Weights of a small GPT-style language model, trained from scratch on English Wikipedia.
Size: width 256, MLP 704 SwiGLU.
Architecture: RMSNorm before each block, rotary positions, no biases in attention or MLP, tied embeddings.
Training: 588M tokens, 4485 steps.
MLP neurons of a small language model. Each row is named by its layer, matrix (gate and up: input weights; down: output weights) and neuron, and shows model dimensions 112-175. Each number is 200 + 30 x the weight over its row's rms, rounded and kept within 0 to 999. A neuron's up and down rows have the sign that makes its largest values positive.
Before each neuron's rows, "fires in" lists the words (lower case) most often at its 100 highest values on Wikipedia text that the model never trained on. A number after a token or word is its count.

fires in: "as" 51, "0" 4
L7.gate557,183,145,207,218,165,199,208,184,198,183,196,244,163,233,194,229,152,223,211,213,207,185,230,249,214,206,178,233,208,234,205,207,183,200,166,200,249,192,146,172,244,179,229,182,177,182,212,221,165,186,171,219,148,159,213,230,197,200,227,241,184,173,202,205
L7.up557,206,199,233,178,236,255,199,170,139,214,215,191,172,212,237,208,174,166,270,240,231,202,217,218,195,184,163,264,202,170,234,180,236,208,179,214,146,249,191,227,201,216,187,219,222,197,196,181,137,192,182,148,218,135,209,207,198,203,221,161,250,127,179,151
L7.down557,250,191,146,197,232,259,214,191,170,222,250,167,238,207,225,227,171,232,209,158,233,194,203,185,224,201,197,207,211,270,190,242,166,197,182,210,211,231,178,209,172,204,207,208,189,229,167,136,209,233,219,187,214,260,174,200,197,229,217,186,188,208,215,204

fires in: "and" 42, "of" 19
L7.gate277,219,152,244,181,204,181,224,240,188,222,216,158,213,159,176,223,254,191,188,157,198,230,213,227,175,172,229,199,189,167,239,202,193,219,232,226,226,199,235,166,176,214,214,240,225,169,181,198,209,155,227,184,211,191,210,161,223,212,159,177,189,213,175,227
L7.up277,202,229,244,178,219,193,152,226,186,198,188,211,207,154,164,206,242,197,180,211,188,195,189,187,192,138,180,211,188,218,175,143,149,171,156,209,255,195,137,216,194,261,211,219,200,221,293,216,210,278,220,211,217,207,215,226,218,216,132,155,185,227,206,237
L7.down277,210,167,219,206,201,211,199,233,166,229,232,213,225,225,249,211,206,200,202,150,196,258,257,182,190,217,163,215,207,237,205,201,177,212,183,210,218,155,160,226,238,193,203,216,156,177,190,203,216,207,139,237,209,226,241,217,178,247,267,256,147,171,240,210

fires in: "born" 20, "of" 9, "july" 9, "september" 7, "december" 4, "august" 4
L5.gate406,205,231,166,228,239,175,223,198,150,162,203,222,219,227,208,228,163,192,195,201,202,210,193,229,193,171,215,181,177,208,152,240,217,221,149,186,210,256,241,188,199,207,203,196,198,194,176,174,153,185,280,193,206,247,174,159,264,244,174,191,190,252,170,163
L5.up406,200,246,196,215,189,217,192,181,218,176,197,200,211,201,220,107,189,178,141,222,179,176,221,236,177,215,186,179,171,216,248,214,245,189,176,174,208,224,189,209,201,257,230,185,185,228,174,213,208,217,207,235,194,268,206,208,183,189,153,216,210,220,232,221
L5.down406,230,202,217,157,155,150,163,228,207,201,169,192,169,161,181,177,165,165,175,195,209,200,158,231,208,240,197,191,185,186,202,178,211,227,238,214,214,194,164,173,248,192,179,205,217,221,192,217,155,164,220,255,192,139,150,165,188,240,186,181,120,203,183,153

fires in: "for" 51, "of" 11, "like" 6, "included" 4, "include" 4
L7.gate603,198,169,207,177,120,168,189,249,186,189,184,197,173,181,203,235,158,213,215,254,138,258,173,220,212,219,231,243,163,157,210,178,165,182,189,213,204,203,218,229,187,212,197,188,229,196,174,230,154,166,150,194,215,199,175,219,215,198,170,213,212,191,247,227
L7.up603,196,187,165,244,181,204,221,200,136,219,218,171,218,227,241,235,256,261,196,203,205,248,239,217,152,226,241,186,166,168,236,265,200,173,242,169,222,220,195,188,139,199,206,204,186,248,224,201,195,204,195,204,250,186,188,197,215,194,186,237,199,189,215,208
L7.down603,169,258,177,180,186,258,196,194,203,174,213,253,225,204,187,212,223,175,148,190,265,233,219,182,244,244,178,179,201,203,191,204,204,179,211,181,284,168,226,214,226,215,190,177,215,200,240,259,188,233,198,199,153,164,242,207,241,216,200,237,180,213,236,168

fires in: "to" 48, "at" 32
L5.gate62,228,228,153,141,161,202,217,176,174,221,263,164,148,195,182,210,193,187,247,189,171,178,228,212,211,203,233,157,176,215,209,186,193,272,191,198,227,178,201,194,194,238,179,159,243,211,195,211,162,204,167,202,188,250,206,206,214,198,197,196,216,253,198,183
L5.up62,178,225,240,167,159,227,215,144,162,195,232,161,219,201,238,218,224,214,169,250,206,236,218,213,206,155,194,206,221,207,168,226,203,250,183,176,210,213,197,212,227,218,224,169,228,194,192,220,200,233,193,205,197,177,210,216,238,193,210,178,219,214,202,208
L5.down62,196,169,203,228,225,183,203,254,237,196,189,224,231,222,193,149,224,226,176,185,239,202,203,176,144,192,225,249,204,160,200,156,201,169,260,171,168,210,161,194,187,181,189,194,224,179,240,230,236,205,192,235,192,220,206,215,161,160,224,211,223,141,197,241

fires in: "not" 29, "well" 19, "officially" 4, "also" 4
L7.gate296,211,229,171,231,243,188,178,191,205,239,216,224,192,220,198,192,215,213,217,186,202,173,228,219,168,171,178,177,205,201,231,196,257,199,234,204,204,220,230,204,165,140,158,181,208,204,198,175,236,208,192,227,209,219,214,123,224,161,224,222,204,234,212,196
L7.up296,228,235,176,204,222,176,186,203,233,171,194,243,206,187,195,197,240,213,232,244,212,236,214,215,234,181,163,171,227,234,190,207,219,216,180,222,226,184,250,167,204,208,130,200,178,258,187,221,171,191,196,116,167,196,239,201,190,164,173,233,176,234,198,221
L7.down296,193,256,175,199,154,167,168,199,162,204,200,192,194,165,146,202,198,221,211,198,170,187,228,218,213,176,170,167,196,154,224,249,177,233,176,172,244,153,217,213,263,201,183,176,207,210,173,297,210,189,174,165,178,221,145,170,186,208,164,144,220,187,235,199

fires in: "of" 58, "southern" 4, "new" 4
L4.gate461,200,195,174,178,197,186,204,182,218,195,227,191,217,131,221,184,235,201,212,180,216,191,190,178,214,209,133,187,183,225,204,168,191,246,238,160,241,194,236,184,208,202,183,182,217,213,240,235,243,220,209,254,216,217,226,201,254,173,155,189,179,200,212,194
L4.up461,223,224,235,179,184,182,264,248,153,193,131,208,227,243,214,219,245,247,178,221,181,223,221,222,165,218,213,225,200,205,196,212,140,196,221,147,186,197,227,212,183,179,177,203,216,184,161,273,195,216,207,220,187,156,219,190,226,189,240,252,127,183,144,203
L4.down461,205,207,186,216,176,152,213,190,243,174,205,189,173,194,291,207,197,220,153,233,205,208,224,270,157,194,178,174,174,166,216,195,208,199,220,187,185,160,188,246,179,182,247,177,186,190,220,237,221,256,175,211,214,223,179,162,227,238,217,235,182,140,169,241

fires in: "has" 40, "have" 13
L5.gate668,228,195,247,223,237,166,239,232,221,226,185,212,184,248,156,216,195,175,194,192,229,232,235,151,208,194,162,144,230,188,221,158,145,183,209,192,226,216,225,163,187,205,198,204,221,204,177,200,184,188,219,155,152,255,213,254,170,206,215,167,226,163,242,221
L5.up668,161,168,195,212,206,191,191,215,214,251,252,180,133,244,239,197,184,101,216,198,225,177,233,167,176,216,217,212,257,185,228,188,196,212,169,184,146,233,247,192,223,213,221,206,227,198,228,233,182,186,160,203,159,227,211,182,189,199,186,210,211,146,228,228
L5.down668,225,190,174,250,216,197,234,202,175,200,186,208,177,217,216,221,192,223,206,187,241,202,230,140,228,248,205,142,181,219,190,227,197,227,179,248,165,218,205,202,197,246,227,160,174,246,216,180,209,174,203,225,187,210,169,165,187,200,180,144,183,212,165,221

fires in: "of" 50, "at" 16
L5.gate385,171,235,179,215,268,206,157,169,186,171,173,215,189,201,250,222,157,234,192,160,153,189,202,190,162,182,201,212,185,228,194,187,160,222,215,223,251,269,213,266,196,196,152,207,161,233,192,208,235,175,231,153,176,239,178,219,172,154,235,196,198,273,163,170
L5.up385,148,227,203,216,200,179,236,236,194,112,214,215,190,163,163,225,219,133,230,198,216,210,198,216,147,169,263,219,198,157,262,169,181,190,207,183,210,175,167,236,165,171,269,177,186,222,186,205,239,199,223,199,240,191,234,150,216,170,221,181,216,233,175,192
L5.down385,170,220,165,227,189,216,202,202,186,161,217,211,196,228,162,198,196,192,205,205,219,238,154,164,206,173,238,186,237,209,171,195,231,228,169,142,252,199,219,198,243,240,193,153,153,207,179,236,161,211,203,165,226,177,143,216,159,243,257,238,184,232,198,203

fires in: "0" 36, "time" 7, "years" 5, "year" 4
L8.gate557,147,214,222,224,222,167,169,217,163,201,233,198,195,223,220,181,193,204,197,208,168,173,216,165,171,194,184,197,207,181,199,224,149,234,217,214,192,220,180,237,237,237,196,196,192,161,202,191,178,170,204,224,196,191,217,186,254,220,176,182,175,172,171,206
L8.up557,169,220,172,206,255,166,180,191,197,170,210,203,203,200,166,258,207,171,166,198,167,183,209,225,194,215,203,286,221,206,141,211,211,199,194,199,198,227,134,188,190,176,152,209,188,194,113,183,242,226,229,190,212,227,156,208,255,230,219,210,175,190,218,158
L8.down557,192,211,235,197,249,186,195,181,206,179,222,190,154,238,189,245,197,269,199,150,221,211,184,137,193,248,230,217,162,202,169,192,161,179,212,251,204,152,227,186,240,217,184,157,216,206,137,222,170,248,209,193,169,186,198,233,174,182,194,163,198,261,185,182

fires in: "the" 52, "and" 14, "royal" 4, "atmosphere" 4
L8.gate396,238,235,186,218,252,195,209,183,203,234,224,238,150,194,252,219,197,160,231,188,176,213,208,203,243,198,236,200,159,234,190,229,186,229,176,189,155,183,209,221,218,201,227,199,174,175,185,192,204,151,213,213,204,180,184,206,213,192,194,206,187,197,277,214
L8.up396,207,216,198,241,243,194,182,214,181,141,227,224,146,195,170,152,266,173,206,167,163,138,257,205,191,247,190,192,206,172,237,169,174,223,201,211,194,204,183,169,217,172,183,235,213,183,222,245,247,209,253,177,207,178,218,167,127,152,235,226,156,191,193,138
L8.down396,212,145,165,206,186,167,170,174,166,164,232,225,151,199,217,216,213,151,190,190,176,239,309,237,185,192,197,239,138,209,170,214,242,214,207,173,223,204,225,256,221,214,241,175,236,167,207,182,200,222,194,220,183,205,247,207,211,186,210,211,191,221,152,198

fires in: "of" 31, "is" 11, "are" 5, "was" 4
L7.gate322,258,240,205,184,265,204,279,219,168,244,225,202,170,171,159,193,230,156,223,187,196,147,191,189,216,209,189,194,207,204,233,105,228,191,192,216,195,175,139,197,216,178,234,175,210,162,188,161,159,201,193,190,197,213,167,220,198,202,201,229,150,183,198,180
L7.up322,170,218,201,206,221,156,173,240,219,251,174,207,182,122,210,178,214,184,252,187,241,175,233,211,203,207,195,239,170,202,176,190,178,182,206,179,211,236,176,174,176,196,154,256,215,218,229,219,201,222,219,206,217,218,194,184,173,197,208,207,175,160,100,238
L7.down322,181,203,193,198,176,236,215,201,209,226,198,212,204,193,270,225,201,236,193,188,220,175,234,201,172,232,223,216,171,186,181,215,195,170,184,270,224,180,188,185,229,285,217,230,232,208,194,190,208,159,181,181,211,225,250,161,250,200,243,189,202,145,180,161

fires in: "has" 30, "have" 15, "not" 7, "to" 6, "since" 4, "also" 4
L7.gate169,175,196,228,191,269,211,217,145,211,179,192,225,131,195,194,239,188,179,228,198,199,201,216,131,255,223,222,201,219,254,208,228,218,233,211,205,207,200,188,112,197,219,254,177,208,216,232,180,224,187,192,221,239,239,211,175,206,148,164,151,153,211,264,210
L7.up169,222,191,231,170,226,140,204,212,213,203,166,165,187,185,203,154,195,196,226,197,195,198,218,180,244,174,198,159,196,180,248,245,231,172,201,185,198,186,166,170,160,217,216,171,190,194,200,186,170,146,227,219,215,206,142,205,254,212,207,210,200,200,257,221
L7.down169,124,161,225,222,198,187,222,226,208,167,241,176,178,234,190,227,169,211,193,204,175,219,221,167,190,223,194,172,253,209,154,245,190,229,200,246,211,241,229,214,213,253,225,210,189,160,198,124,192,167,189,262,154,156,249,145,231,182,166,189,203,212,195,200

fires in: "have" 12, "although" 11, "if" 10, "because" 9, "to" 8, "under" 7
L5.gate135,193,252,177,268,215,186,171,175,221,249,256,158,168,206,212,268,185,151,179,205,201,192,232,212,131,181,180,182,235,217,181,208,240,154,242,194,197,251,228,187,180,170,231,249,256,201,229,185,217,185,237,196,165,128,142,213,182,210,155,262,245,202,213,172
L5.up135,227,191,261,200,176,163,208,223,221,217,221,179,231,178,202,200,198,221,159,216,227,154,224,223,181,195,153,249,205,145,156,235,204,143,176,200,186,182,221,228,147,234,175,180,158,260,214,194,226,231,220,232,178,195,238,218,294,181,221,144,167,232,169,279
L5.down135,186,230,233,188,173,189,153,249,197,148,165,119,219,191,188,239,140,221,226,228,197,150,220,168,213,229,165,205,193,235,181,190,211,183,180,221,163,226,237,232,191,179,191,226,202,164,202,216,195,185,217,275,229,222,204,200,254,228,220,171,220,233,233,134

fires in: "are" 31, "is" 13, "after" 7, "be" 5
L4.gate14,219,197,198,196,213,228,167,176,262,166,178,181,166,188,186,185,175,179,212,196,220,161,242,212,186,236,231,233,162,202,205,173,180,200,160,236,195,224,145,218,165,147,146,180,218,207,192,155,173,218,165,170,235,236,178,188,211,152,150,157,217,205,227,194
L4.up14,139,194,205,217,192,237,223,178,237,180,268,194,165,173,219,169,221,195,213,185,184,200,248,190,172,228,197,145,204,128,184,195,203,131,234,179,221,209,205,185,154,230,218,164,264,166,228,237,140,222,233,186,211,195,222,219,160,204,181,176,177,238,214,208
L4.down14,263,190,179,233,221,255,261,244,206,216,215,236,226,165,171,184,211,221,145,201,183,186,181,258,162,185,212,191,193,175,214,181,214,223,214,232,192,182,221,147,174,205,223,196,214,212,210,253,137,201,251,210,209,197,175,164,158,157,245,140,144,180,199,228